python train.py --n_layer=10 --n_head=7 --d_mlp=2688 --activation="squared_relu" --positions="rope" --qk_norm=true --attn_scale=0.141 --init_std_qkv=0.0319 --init_std_o=0.00714 --lr=0.0071 --beta1=0.93 --schedule="wsd" --decay_shape="exp" --batch_tokens=32768 --doc_mask=true
MLP neurons of a small language model. Each row is named by its layer, matrix (down: output weights) and neuron, and shows model dimensions 314-441. Each number is 50 + 10 x the weight over its row's rms, rounded and kept within 0 to 99.
A block is one neuron, or neurons of one layer that tend to fire together. After each block is what it responds to, as a language model described it from the Wikipedia text at the highest values.

L2.down1152:49 50 54 40 62 45 42 58 64 51 42 53 43 71 58 43 38 47 31 43 58 68 65 58 37 41 44 60 56 69 47 49 64 39 47 40 39 35 55 53 44 31 52 40 45 48 74 50 43 53 53 38 44 36 48 55 51 46 61 41 52 33 55 44 45 55 36 46 47 46 61 44 58 51 50 57 43 55 45 77 46 61 48 46 55 53 43 37 50 63 50 42 51 40 48 72 50 45 49 33 31 42 63 42 45 54 53 58 56 42 29 53 57 38 44 30 63 65 48 58 62 48 36 43 64 40 52 67
Responds to: Institution/place name heads. Final head word of proper names for institutions and places, such as University, College, County, Stadium, St., or an inner "of", e.g. Brown University, Hyde Park, Institute of.

L2.down1282:34 38 53 38 51 42 50 53 41 48 49 63 58 56 47 50 65 39 40 43 68 50 42 54 45 55 49 64 42 61 51 49 41 47 37 54 45 50 48 50 68 43 62 63 58 42 61 45 38 56 43 62 49 56 54 34 57 54 42 56 58 62 43 35 44 65 54 41 46 54 57 48 51 55 46 36 36 52 55 49 58 48 55 71 48 35 49 66 40 43 38 42 34 58 44 45 48 65 55 51 62 26 47 47 58 72 57 58 56 41 55 32 37 23 67 62 42 30 62 50 54 68 43 45 42 40 41 59
Responds to: Coordinate slash separator. The slash between degree-minute-second and decimal coordinates (…W / 46.60…); weaker on "National" in organization names and scattered mid-word pieces.

L4.down846:56 35 57 45 57 52 34 54 53 65 47 42 45 46 40 63 68 44 47 49 54 49 46 71 72 33 46 53 50 59 39 53 54 40 50 36 44 55 28 49 56 37 49 57 61 52 52 75 78 40 62 57 55 61 43 56 39 41 66 65 62 73 52 62 35 44 51 54 43 61 79 57 48 43 55 47 64 34 63 53 47 47 66 39 23 39 55 68 52 42 44 55 47 44 38 41 45 47 48 53 42 50 55 61 51 52 58 50 44 57 47 63 41 39 41 60 38 42 49 38 60 40 40 39 56 52 55 64
L4.down1332:56 41 38 46 48 42 58 63 44 50 58 55 48 60 50 61 65 42 60 68 57 49 57 48 52 51 39 61 39 48 52 48 39 56 53 66 46 47 59 50 65 44 46 55 32 54 47 66 52 47 57 47 23 37 37 43 51 33 57 51 63 53 53 56 54 45 43 75 58 45 61 55 63 44 35 51 48 35 55 49 46 63 44 56 62 36 53 35 38 47 37 40 60 43 53 50 67 35 35 54 47 61 50 59 48 44 43 57 55 43 49 56 60 59 50 53 45 52 53 53 54 77 45 55 41 34 38 47
L4.down1593:52 36 55 61 50 54 71 59 53 53 29 66 70 61 47 42 57 54 44 62 55 43 47 44 61 54 57 82 77 50 63 56 45 55 56 64 70 40 51 46 45 32 44 50 20 38 58 40 46 66 53 58 44 69 58 48 58 50 58 57 42 47 64 49 44 55 32 63 53 52 64 49 55 39 43 43 54 64 60 62 58 48 36 62 57 69 57 49 54 33 46 67 46 63 43 62 39 53 73 52 46 59 54 43 59 37 43 56 68 53 53 34 70 58 33 43 37 33 51 59 55 66 38 65 56 64 52 76
L4.down1871:36 72 60 54 58 50 43 44 60 47 65 45 31 44 49 39 54 50 45 41 50 53 63 28 55 50 65 70 45 76 68 51 46 64 59 53 50 55 38 59 52 44 38 43 47 43 34 43 44 43 47 32 50 70 37 43 53 60 58 50 52 45 45 56 56 51 64 39 45 43 41 54 45 48 57 55 61 51 34 60 48 67 39 63 57 58 55 32 61 40 61 47 54 68 45 54 42 42 58 60 55 52 44 68 68 51 60 48 49 59 38 52 40 67 74 67 49 69 62 56 52 56 41 52 55 50 46 37
Responds to: Coordinate slash separator. The slash between degree-minute-second coordinates and decimal coordinates in Wikipedia location data, as in 88°20′28″E / 22.667°; weaker on table pipes and scattered function words.

L4.down286:53 52 40 51 43 55 53 43 46 52 59 43 46 61 50 57 36 63 40 75 53 47 42 68 46 43 34 51 52 47 48 50 38 49 39 52 44 45 61 44 50 58 46 55 47 65 49 50 50 52 44 48 46 41 61 60 40 59 48 52 54 45 67 50 64 45 57 39 47 69 35 39 77 49 73 63 43 46 51 46 52 45 68 77 59 43 47 48 65 42 58 67 39 55 49 54 52 53 36 30 44 52 47 37 44 67 51 50 56 54 36 50 54 60 69 61 48 44 50 57 55 48 52 54 54 22 49 29
L4.down472:65 50 45 65 42 64 33 50 42 46 69 52 43 46 46 43 48 46 52 61 55 46 54 48 66 45 47 56 64 47 54 55 52 50 55 33 66 34 40 65 51 45 46 59 43 60 66 52 39 47 43 58 54 66 34 49 53 47 60 33 56 55 50 34 53 55 46 43 60 57 72 64 31 67 58 43 49 38 46 56 50 57 61 59 37 45 26 33 47 51 50 53 64 53 54 64 58 35 47 51 64 55 59 57 51 55 32 49 65 66 49 35 47 24 47 34 51 54 52 35 52 50 37 44 46 38 54 44
L4.down819:61 55 48 48 36 48 59 42 59 40 42 54 59 67 31 22 37 59 43 47 40 49 48 35 31 51 51 65 56 46 55 64 37 70 61 44 43 38 57 31 46 53 74 48 37 31 63 54 58 66 41 52 53 47 72 40 34 51 38 46 66 38 70 46 39 44 55 55 75 41 43 39 53 48 48 37 43 49 27 73 50 60 54 62 40 57 48 48 65 51 63 32 50 50 45 45 51 53 49 39 33 59 55 38 52 45 49 49 52 44 33 60 49 47 56 50 46 43 60 56 53 36 39 50 63 35 40 49
L4.down2025:54 44 58 47 40 44 69 60 51 57 57 47 50 50 52 64 45 49 60 50 47 46 46 61 62 25 54 43 54 55 40 55 49 55 43 45 47 42 20 44 62 59 41 51 42 49 57 51 53 52 46 68 52 60 71 55 40 58 37 51 47 34 50 39 55 52 43 44 63 45 55 70 33 60 28 40 62 40 41 45 48 65 56 62 26 49 39 46 48 53 41 48 44 52 47 48 60 53 58 43 61 51 63 67 33 50 46 61 44 44 49 53 56 45 72 57 54 62 50 40 31 68 58 41 51 54 55 39
Responds to: Table first-column headers. First header cell of Wikipedia tables right before the next pipe, like No. in squad or episode lists, Party, Rk; also verbs like signed, led.

L6.down1989:42 29 62 54 59 41 45 50 48 39 58 27 58 52 33 56 50 66 60 49 50 49 57 42 46 37 40 40 65 68 48 37 62 37 50 57 85 35 49 48 51 58 38 47 51 39 17 66 58 47 46 52 57 57 54 49 49 53 64 41 35 51 74 56 45 57 57 57 43 38 52 49 34 59 40 64 44 41 39 51 50 43 48 60 61 62 56 47 48 58 54 58 45 25 39 57 47 56 66 43 50 43 48 47 48 44 44 48 57 65 51 64 31 40 54 63 52 46 49 33 52 50 32 32 29 60 59 62
L6.down2166:51 44 55 39 46 48 37 40 56 42 71 38 44 44 56 47 44 44 56 37 29 42 36 36 45 55 49 39 31 53 51 67 72 60 54 49 38 33 48 62 52 58 41 48 46 44 57 69 50 31 45 43 45 61 57 17 50 41 66 57 46 54 57 60 51 50 66 36 46 31 46 61 64 53 45 47 46 67 41 54 61 69 40 50 44 47 57 40 65 51 56 43 46 36 46 37 37 65 53 43 52 47 41 53 64 55 65 74 59 54 65 42 42 33 50 50 46 56 37 43 72 37 56 40 59 64 52 55
L6.down2475:47 48 52 45 60 63 42 59 57 55 46 56 58 47 59 53 53 52 55 60 28 67 48 53 76 45 45 19 45 45 63 49 59 56 36 35 49 48 53 27 66 47 61 75 55 48 54 57 48 38 45 53 47 42 55 51 46 47 57 50 35 43 46 61 35 60 63 52 55 67 53 46 57 46 60 64 33 53 51 59 42 30 51 48 45 53 60 66 54 41 25 56 60 49 50 60 58 29 45 61 78 52 31 44 52 76 49 31 47 45 49 66 58 70 29 52 55 44 38 55 47 41 58 50 42 51 58 66
L6.down2536:40 40 60 40 55 54 45 61 46 49 43 62 65 46 50 45 48 50 58 64 38 67 64 52 51 44 43 55 37 46 73 52 48 58 56 45 49 37 35 45 53 36 58 39 42 58 46 42 45 50 36 43 38 53 42 60 49 48 60 50 47 42 40 50 51 45 43 68 37 61 36 50 60 42 56 50 30 64 51 59 53 71 60 61 55 32 62 52 47 32 55 59 48 42 70 43 57 69 47 49 59 42 51 45 51 63 60 60 56 55 42 59 60 49 38 46 45 42 51 36 51 33 59 33 74 52 52 34
Responds to: Statistic count tokens. Final pieces of numbers, or the a, hyphen or comma just before them, in sports and demographic statistics, such as 296 at bats, 10,000 career points, population 8,951.

L2.down746:36 44 47 49 59 42 49 50 51 37 56 56 44 61 48 45 47 49 40 52 53 38 49 46 65 49 39 49 46 44 69 50 53 37 52 48 38 52 45 64 57 54 47 45 45 50 41 57 50 56 51 44 48 47 39 52 47 64 54 80 28 54 51 60 56 59 43 52 41 53 54 40 70 63 49 60 43 47 53 43 59 44 55 33 47 47 53 50 52 43 68 48 33 52 67 51 49 53 55 55 50 63 42 59 54 34 60 54 44 47 61 47 45 61 42 35 71 43 53 51 43 47 54 40 47 58 63 43
Responds to: Word before a proper name. Prepositions and first names right before a coming proper noun, mostly places: "located in" Hooghly, "city of" Breaux Bridge, "along" U.S. Hwy, first names like Andy, Matt.

L6.down1112:41 57 37 59 44 37 54 50 37 45 26 56 49 54 49 54 39 57 39 56 58 49 42 59 43 46 48 64 39 46 57 61 41 48 38 54 44 74 51 67 38 56 45 37 47 36 35 33 52 48 56 43 42 52 40 58 49 43 37 56 52 49 40 54 51 66 33 60 41 54 60 48 28 71 52 53 41 49 67 45 58 44 47 21 53 55 53 55 30 46 43 68 36 40 50 48 61 25 46 34 33 48 43 49 47 56 48 53 32 39 50 58 57 47 78 59 52 61 33 34 50 43 52 42 46 47 52 47
L6.down1228:69 55 58 39 51 53 56 43 50 39 55 53 40 56 31 52 47 53 46 60 50 47 42 54 55 45 46 60 62 44 57 53 42 58 35 50 38 49 44 54 63 41 57 62 42 39 54 42 37 53 61 49 57 63 57 46 43 51 62 62 43 57 42 37 38 38 46 68 46 58 41 59 61 38 50 42 33 39 56 55 49 49 33 59 28 60 41 36 44 50 54 43 55 58 64 52 52 53 43 58 41 38 54 48 50 63 46 50 38 54 41 75 52 37 55 65 39 54 72 63 62 53 43 52 50 48 48 45
L6.down1240:25 46 48 56 59 69 44 49 36 54 66 34 54 57 63 48 48 63 56 59 40 57 37 54 50 41 54 56 49 55 65 52 43 63 53 55 65 64 53 54 35 46 58 62 49 45 63 60 51 48 51 41 51 52 40 47 49 60 57 31 57 64 35 18 80 48 32 56 45 48 58 40 71 44 67 50 49 54 67 58 35 59 51 56 50 31 63 39 49 49 38 49 47 53 55 57 53 40 52 36 44 48 44 46 55 46 61 38 48 54 57 42 52 48 60 40 44 35 63 56 49 46 59 43 54 45 41 48
L6.down2075:57 53 36 52 42 48 35 47 52 48 49 45 53 42 48 36 54 64 54 76 53 41 80 56 52 53 48 52 37 54 49 62 59 52 57 44 46 48 53 59 47 49 43 37 39 39 55 52 49 40 42 61 44 37 46 44 55 53 44 49 54 57 57 73 56 52 42 59 52 60 57 44 44 55 48 52 49 58 54 48 54 62 46 41 50 51 52 79 62 49 50 35 40 76 40 43 46 60 52 52 41 60 40 47 35 66 57 47 44 57 62 47 52 59 51 66 74 56 51 48 38 61 49 69 46 40 55 79
Responds to: Day number in dates. Day-of-month numbers right after a month name in US-style dates (January 18, May 7, October 26), mostly in biographies and release tables; weaker on the closing = of article titles and on table pipes.

L4.down1397:41 39 52 47 67 49 36 46 40 44 39 48 69 55 59 54 53 45 62 45 28 46 61 41 43 57 58 48 46 47 80 30 52 39 49 55 58 52 40 47 39 43 37 40 17 53 34 45 43 42 47 41 44 56 37 48 31 63 54 42 47 38 42 40 67 38 63 64 63 55 35 63 56 41 62 54 47 56 22 69 60 45 61 50 53 41 58 65 59 54 57 40 52 46 62 51 53 23 45 45 56 40 43 45 37 56 24 62 71 57 36 52 52 62 42 30 56 59 61 51 61 53 50 58 57 40 52 54
L4.down1995:36 40 50 61 47 40 55 61 36 42 55 50 52 48 35 41 63 64 52 48 57 55 57 45 49 65 50 62 42 56 36 73 55 53 46 48 62 49 53 61 56 43 47 55 43 34 52 40 58 67 49 52 51 45 55 59 61 49 46 24 59 37 45 66 53 54 54 48 28 25 47 49 50 44 53 49 32 49 71 67 40 70 56 55 44 62 42 48 46 52 43 49 53 50 34 51 48 54 69 36 55 47 48 42 41 47 47 46 40 46 39 45 54 66 61 58 57 44 44 59 45 59 35 61 45 61 45 42
L4.down2118:35 52 42 52 54 59 49 56 57 55 76 52 34 60 67 50 56 53 63 44 57 62 50 39 49 46 42 61 50 52 49 35 53 57 39 56 49 46 60 48 51 54 46 51 50 65 50 50 58 45 54 43 49 65 61 54 69 37 54 49 31 40 29 46 71 57 48 50 45 36 48 67 53 66 69 65 35 59 38 44 43 35 49 50 50 56 71 55 55 71 56 50 47 62 55 52 69 58 59 55 40 63 68 54 36 48 34 62 34 57 49 48 54 46 54 64 44 59 54 47 42 40 48 49 66 43 37 45
L4.down2135:59 52 66 59 54 57 52 57 50 39 40 39 41 44 45 52 23 59 42 50 56 38 48 38 53 54 32 56 53 56 65 55 48 54 42 43 42 49 67 61 47 46 68 57 45 53 54 53 44 55 45 46 53 40 36 53 55 62 45 50 44 55 56 60 57 45 54 65 71 48 38 34 44 35 52 46 48 54 47 53 44 49 64 55 42 61 29 51 55 54 58 55 57 42 55 50 55 60 53 50 47 47 51 57 63 53 61 37 47 48 42 59 50 68 67 64 65 51 49 55 57 60 48 53 55 68 61 64
Responds to: Multi-word proper-name continuation. Inner or later words of multi-word proper names of organizations, parties, leagues and newspapers, e.g. Nationalist Party, Public Radio, Toronto Star.

L6.down429:49 51 40 52 37 66 49 53 60 45 64 62 46 55 51 37 59 55 50 62 60 66 40 48 32 47 46 42 41 60 49 44 59 38 38 41 57 60 53 28 39 39 41 50 64 61 67 51 61 56 25 62 42 46 63 43 55 56 64 61 36 53 51 49 51 59 42 56 49 43 51 47 38 44 58 48 24 41 29 45 48 48 39 50 39 54 61 55 47 64 31 67 42 51 53 60 52 43 44 50 46 75 57 50 41 56 59 55 41 39 38 69 67 47 49 46 41 41 54 46 59 51 48 52 35 42 44 46
L6.down1035:39 56 63 53 50 62 56 66 55 42 62 32 42 48 55 45 45 57 50 62 53 48 38 47 51 32 79 47 52 62 45 47 50 57 51 59 29 44 41 57 41 60 55 37 48 82 50 39 57 49 42 48 43 44 46 38 55 49 66 43 38 48 49 51 33 42 40 48 52 49 56 60 54 47 58 47 38 51 60 39 48 60 54 50 50 50 73 46 37 60 35 46 43 70 52 55 36 36 70 62 39 41 45 50 35 66 58 45 42 38 36 42 49 69 58 43 63 48 48 33 40 40 46 45 59 44 40 49
L6.down1407:67 58 58 46 41 52 63 38 62 65 56 33 45 45 61 57 47 50 39 57 40 61 49 51 44 37 25 43 58 63 44 59 31 50 39 51 73 45 47 62 59 41 52 43 25 41 34 63 39 45 43 41 50 50 29 40 60 66 56 48 59 50 44 64 68 39 50 47 49 40 58 42 47 51 47 65 54 49 48 55 44 59 52 64 54 56 65 45 46 67 56 51 63 34 59 58 51 40 43 64 60 48 57 45 44 53 52 59 58 35 50 46 52 45 41 50 60 44 40 51 30 52 51 47 40 62 33 69
L6.down1634:39 62 57 35 42 60 54 45 59 50 59 70 49 47 43 25 55 28 46 50 43 58 43 44 44 42 40 61 35 58 55 66 52 56 46 53 44 54 57 44 59 34 47 43 51 48 71 47 59 42 50 59 47 63 27 43 44 40 45 54 40 42 34 46 44 53 46 56 48 47 50 38 61 40 43 65 54 41 51 39 52 30 47 37 57 61 43 49 47 43 40 70 48 49 54 32 49 37 42 52 54 61 48 44 58 56 51 52 49 42 63 40 57 57 62 56 43 57 35 56 64 36 44 42 45 57 53 38
Responds to: Later words of names. Second or later words of multiword proper names after a specific modifier, e.g. Volga River, Fenchurch Street, Geneva Summit, Bloch equations.

L2.down606:52 46 48 27 47 59 51 49 38 55 44 44 48 53 51 41 35 61 42 61 65 46 48 41 42 45 43 51 36 38 41 34 45 24 39 44 50 27 40 53 58 53 54 57 77 56 47 48 42 38 35 46 45 53 45 48 64 23 48 45 52 49 40 34 46 42 40 45 47 33 50 61 59 29 42 33 51 70 61 50 70 52 60 55 31 51 53 50 51 38 64 53 43 36 42 44 59 31 38 46 63 46 36 38 56 67 38 39 49 31 28 40 54 71 41 44 49 26 54 37 37 40 38 55 56 48 41 39
Responds to: Career achievement predicates. Verbs and prepositions that introduce a person's feats or statistics in sports biographies, like posted, compiled, with (six touchdowns), career; also occupation words in lists.

L4.down254:54 44 52 58 50 39 65 51 58 57 39 51 38 46 44 64 57 45 60 50 44 44 54 54 68 40 44 50 58 40 46 53 52 57 49 54 54 47 43 27 41 72 40 45 42 46 57 48 31 54 60 55 51 62 40 50 38 59 48 41 59 48 58 52 41 33 81 53 43 48 41 49 51 48 45 36 55 43 41 45 38 51 49 53 47 70 56 52 49 57 50 41 42 50 55 54 49 46 59 35 61 44 64 47 52 53 38 73 64 33 54 53 64 54 48 53 43 63 55 60 42 41 37 33 53 55 46 45
L4.down1134:68 66 67 44 51 75 65 76 51 66 50 74 57 49 62 58 52 37 52 46 63 37 53 68 57 53 66 52 52 42 54 51 56 48 57 48 49 45 52 47 47 37 64 38 57 49 48 46 58 55 60 51 53 46 66 48 39 47 58 59 67 51 45 51 45 60 59 35 43 60 49 39 44 27 50 44 47 61 52 44 55 42 55 60 47 29 59 44 49 60 59 62 50 45 29 66 50 55 52 58 44 52 44 37 47 65 56 53 38 59 58 54 61 39 50 57 31 48 59 55 48 39 68 45 66 42 50 62
L4.down1283:35 64 60 48 64 57 43 55 53 64 34 49 53 32 47 52 48 34 49 63 58 56 48 55 49 45 58 27 53 49 36 65 52 57 58 41 41 45 54 46 52 36 41 62 59 58 45 44 27 37 57 39 68 39 62 55 50 75 56 38 55 58 45 53 64 43 44 46 45 65 49 52 62 58 73 52 65 39 54 69 52 47 45 47 40 44 43 60 49 58 40 48 51 50 56 53 57 72 60 40 45 34 73 40 46 55 44 47 48 43 47 48 50 53 22 62 53 34 45 57 59 30 61 58 34 58 58 30
L4.down2578:42 58 53 46 44 48 42 58 51 57 45 58 60 66 56 51 44 40 58 63 33 62 46 51 62 51 62 52 51 67 52 69 43 61 43 23 37 41 58 52 43 37 49 52 52 53 23 43 43 36 61 66 58 67 54 42 57 71 57 46 54 53 51 56 49 36 45 41 44 45 49 63 35 38 42 49 67 33 72 53 61 29 56 45 47 60 57 64 27 44 57 41 59 53 58 43 62 37 40 42 52 72 54 45 53 44 52 46 56 54 62 39 43 67 37 62 35 50 53 40 63 48 50 49 49 68 64 61
Responds to: Location-introducing prepositions. Prepositions like in, of, at, near just before a place name, after an institution or event noun: "School in Inglewood", "city of Shusha", "near Łódź".

L6.down1431:53 42 47 37 41 42 53 63 66 50 46 47 50 49 55 34 49 45 33 33 45 62 70 49 56 57 35 47 41 38 57 61 57 51 56 55 31 56 37 41 53 49 43 50 36 52 55 33 30 60 46 42 52 52 55 47 67 48 48 32 53 54 42 59 40 47 45 49 47 36 69 63 50 50 59 50 43 53 51 58 54 71 37 45 34 51 43 60 38 50 51 58 63 58 52 47 63 45 62 50 12 37 44 52 39 52 64 43 44 33 51 45 58 65 66 16 56 59 50 49 61 67 51 57 32 40 52 43
L6.down1460:62 53 53 65 57 40 50 43 33 47 52 48 39 57 48 43 53 52 43 35 58 63 52 69 45 55 47 42 54 53 33 44 47 54 47 31 47 65 44 36 73 46 53 58 54 45 56 40 42 61 54 48 40 66 50 35 71 48 60 52 38 60 53 42 48 58 52 47 54 65 50 55 51 37 44 60 52 44 41 39 52 49 50 63 45 63 60 51 68 52 32 40 44 60 47 37 42 56 86 65 77 51 55 61 38 55 40 54 63 58 52 33 54 47 54 49 53 47 67 53 60 57 54 53 66 44 61 58
L6.down2036:65 56 59 48 46 46 51 41 56 41 43 66 60 48 62 49 45 50 39 41 46 41 59 44 37 46 49 56 44 54 47 52 49 60 55 47 44 55 42 39 42 69 72 53 59 53 41 44 53 53 57 47 47 38 47 51 75 63 70 47 48 61 49 46 34 42 40 47 23 49 37 63 39 50 54 45 66 55 58 52 57 45 43 57 41 50 44 41 46 58 43 60 58 36 34 61 36 29 48 53 52 47 55 47 51 56 69 62 64 56 56 62 60 47 67 41 46 46 45 44 50 35 42 67 56 46 52 47
L6.down2622:47 52 62 32 41 47 36 60 42 62 59 40 48 52 43 39 48 51 57 42 50 53 55 64 61 51 58 35 40 47 18 58 52 44 42 53 59 62 49 42 75 55 37 29 59 40 38 43 57 51 61 57 53 73 55 44 54 66 65 42 52 58 57 44 42 56 49 68 53 55 56 49 60 40 43 64 22 47 48 66 42 59 50 59 52 33 38 53 52 56 38 58 48 35 39 47 54 40 41 46 49 46 49 65 46 57 54 52 48 37 41 42 40 41 39 49 57 56 74 52 57 46 45 35 51 49 24 71
Responds to: Coordinate slash separator. Mostly the slash between degree-minute-second coordinates and their decimal form (…″W / 30.97°); weaker on passive participles like ordered, assisted, frozen.

L2.down451:42 46 56 32 39 28 46 51 37 40 56 34 52 50 50 40 51 46 47 46 15 56 37 47 56 48 48 47 48 47 44 66 39 38 45 60 31 47 55 60 46 62 56 31 52 55 45 63 46 42 40 37 38 60 61 41 62 73 50 41 40 38 49 41 48 45 39 57 47 32 64 46 57 39 44 53 62 31 61 55 47 51 49 44 44 47 50 55 49 43 54 39 47 42 41 48 52 45 44 67 58 46 53 41 62 43 37 40 43 58 61 50 50 67 45 45 64 48 33 42 44 65 53 50 48 65 44 64
Responds to: Day numbers in dates. Day-of-month numbers and month names in full dates like birth dates, release dates and events, such as "born October 26," or "7 January 1854".

L6.down475:45 61 42 52 45 52 57 43 63 54 46 51 54 57 65 49 27 45 43 46 42 40 55 54 50 61 34 51 27 50 59 46 45 51 53 58 46 47 51 36 53 54 60 58 43 42 43 65 60 31 37 59 64 38 61 44 46 51 61 70 39 51 66 53 47 37 56 51 51 43 46 58 70 49 49 46 51 62 52 56 45 52 38 47 52 42 48 46 54 56 51 53 62 53 43 63 57 53 64 52 52 57 56 49 52 45 65 48 41 49 60 56 42 39 43 65 64 55 60 58 58 55 52 65 74 55 48 67
L6.down758:59 39 66 55 46 59 50 55 49 54 60 55 52 51 59 50 56 41 46 47 45 52 49 47 34 46 61 60 36 34 58 53 48 49 71 59 51 42 40 46 54 55 51 60 35 49 46 57 32 31 65 57 59 53 46 52 40 50 38 61 41 61 46 45 68 48 46 52 39 36 53 54 51 32 61 60 36 37 38 47 54 44 49 61 64 34 70 72 65 61 43 57 43 57 47 54 54 55 46 34 64 32 54 69 48 47 47 41 36 61 71 59 48 48 35 50 38 47 37 78 60 50 53 51 44 52 42 46
L6.down1007:47 44 69 58 42 37 38 33 41 44 61 41 59 58 51 62 50 33 32 43 57 54 43 53 42 39 45 40 32 79 52 56 41 26 39 48 55 40 38 43 64 42 59 36 38 48 71 55 54 47 61 55 50 34 39 32 62 49 63 67 52 41 41 48 38 39 47 51 66 42 50 56 48 35 52 57 32 42 42 52 39 51 42 51 31 51 58 55 44 59 58 52 50 48 56 51 48 42 57 38 51 76 39 53 66 56 39 42 52 44 38 50 41 37 28 50 56 36 55 47 48 35 61 48 49 58 63 55
L6.down1476:36 44 56 38 36 53 41 55 60 52 45 39 46 57 44 48 44 37 43 42 39 41 48 45 41 57 58 59 48 72 59 33 38 57 48 56 52 55 44 56 58 50 58 39 67 42 39 60 76 45 48 54 53 29 53 34 55 63 56 67 56 55 46 62 42 49 50 61 51 38 40 41 55 52 43 58 69 53 44 48 59 48 36 26 60 32 40 54 50 51 49 37 48 41 38 50 54 40 51 44 74 49 66 48 52 34 57 60 37 49 39 41 48 51 32 50 54 31 58 42 69 47 53 47 56 49 54 64
Responds to: Before an upcoming proper name. Connecting tokens right before a proper noun starts, mostly place names but also surnames: prepositions (Battle of, near, at, in), separators (|, /, hyphen), and the final piece of a first name.

L4.down328:56 48 43 56 43 36 51 48 48 54 53 42 52 54 56 26 61 51 35 53 39 45 52 53 47 67 39 54 43 64 57 58 37 47 35 73 71 52 44 56 31 52 55 31 42 61 57 51 52 28 58 33 69 55 56 61 55 65 35 47 52 56 40 44 56 52 55 88 42 45 56 44 32 68 34 49 39 51 54 57 58 50 34 58 55 29 24 49 68 61 69 56 42 30 44 55 50 52 41 45 43 50 54 58 61 51 57 57 47 46 40 54 41 45 34 30 73 66 45 53 61 55 37 56 23 49 68 55
L4.down1252:53 56 48 60 51 33 52 47 47 53 37 36 38 45 48 38 53 62 55 62 55 65 56 61 42 74 48 65 51 56 55 66 43 47 52 49 43 59 41 45 39 51 38 59 29 45 50 33 55 46 33 38 32 54 38 64 47 54 66 46 49 46 42 25 55 61 46 60 43 36 50 37 47 48 63 63 33 38 57 51 59 40 32 37 56 45 46 50 48 52 44 67 46 57 43 56 58 54 40 51 50 41 39 41 50 45 55 40 44 38 60 60 54 65 32 49 31 68 56 55 49 52 48 45 61 27 30 57
L4.down1558:65 46 68 53 50 29 51 60 69 38 39 38 24 52 47 57 59 67 48 62 43 56 59 67 39 45 32 38 53 46 52 57 53 48 52 37 30 41 63 28 46 59 60 38 54 22 47 56 49 55 55 45 46 73 52 47 40 57 47 33 51 45 40 29 59 39 52 62 48 47 60 48 71 51 53 59 42 44 35 66 44 49 53 30 46 39 47 55 45 53 42 51 51 38 59 51 41 36 48 47 37 42 44 35 58 55 38 37 62 44 40 58 36 57 41 47 44 56 49 60 50 57 43 52 44 46 67 63
L4.down2300:45 52 34 58 45 47 63 52 65 34 48 49 60 49 45 58 47 57 45 48 59 66 53 65 37 53 39 47 43 50 72 59 64 56 44 39 36 49 43 55 45 46 53 56 46 48 42 69 49 38 59 61 43 42 38 54 43 45 42 55 65 40 29 54 54 48 48 57 46 38 33 31 56 50 59 54 54 35 60 42 37 62 61 73 56 60 58 30 38 65 59 60 60 55 47 55 60 52 35 44 40 19 52 48 47 56 47 41 56 49 69 67 49 50 67 39 50 70 51 52 46 48 35 49 57 62 45 43
Responds to: Day number in dates. Day-of-month numbers right after a month name in dates, such as June 2, October 1, March 11, often before a comma and year.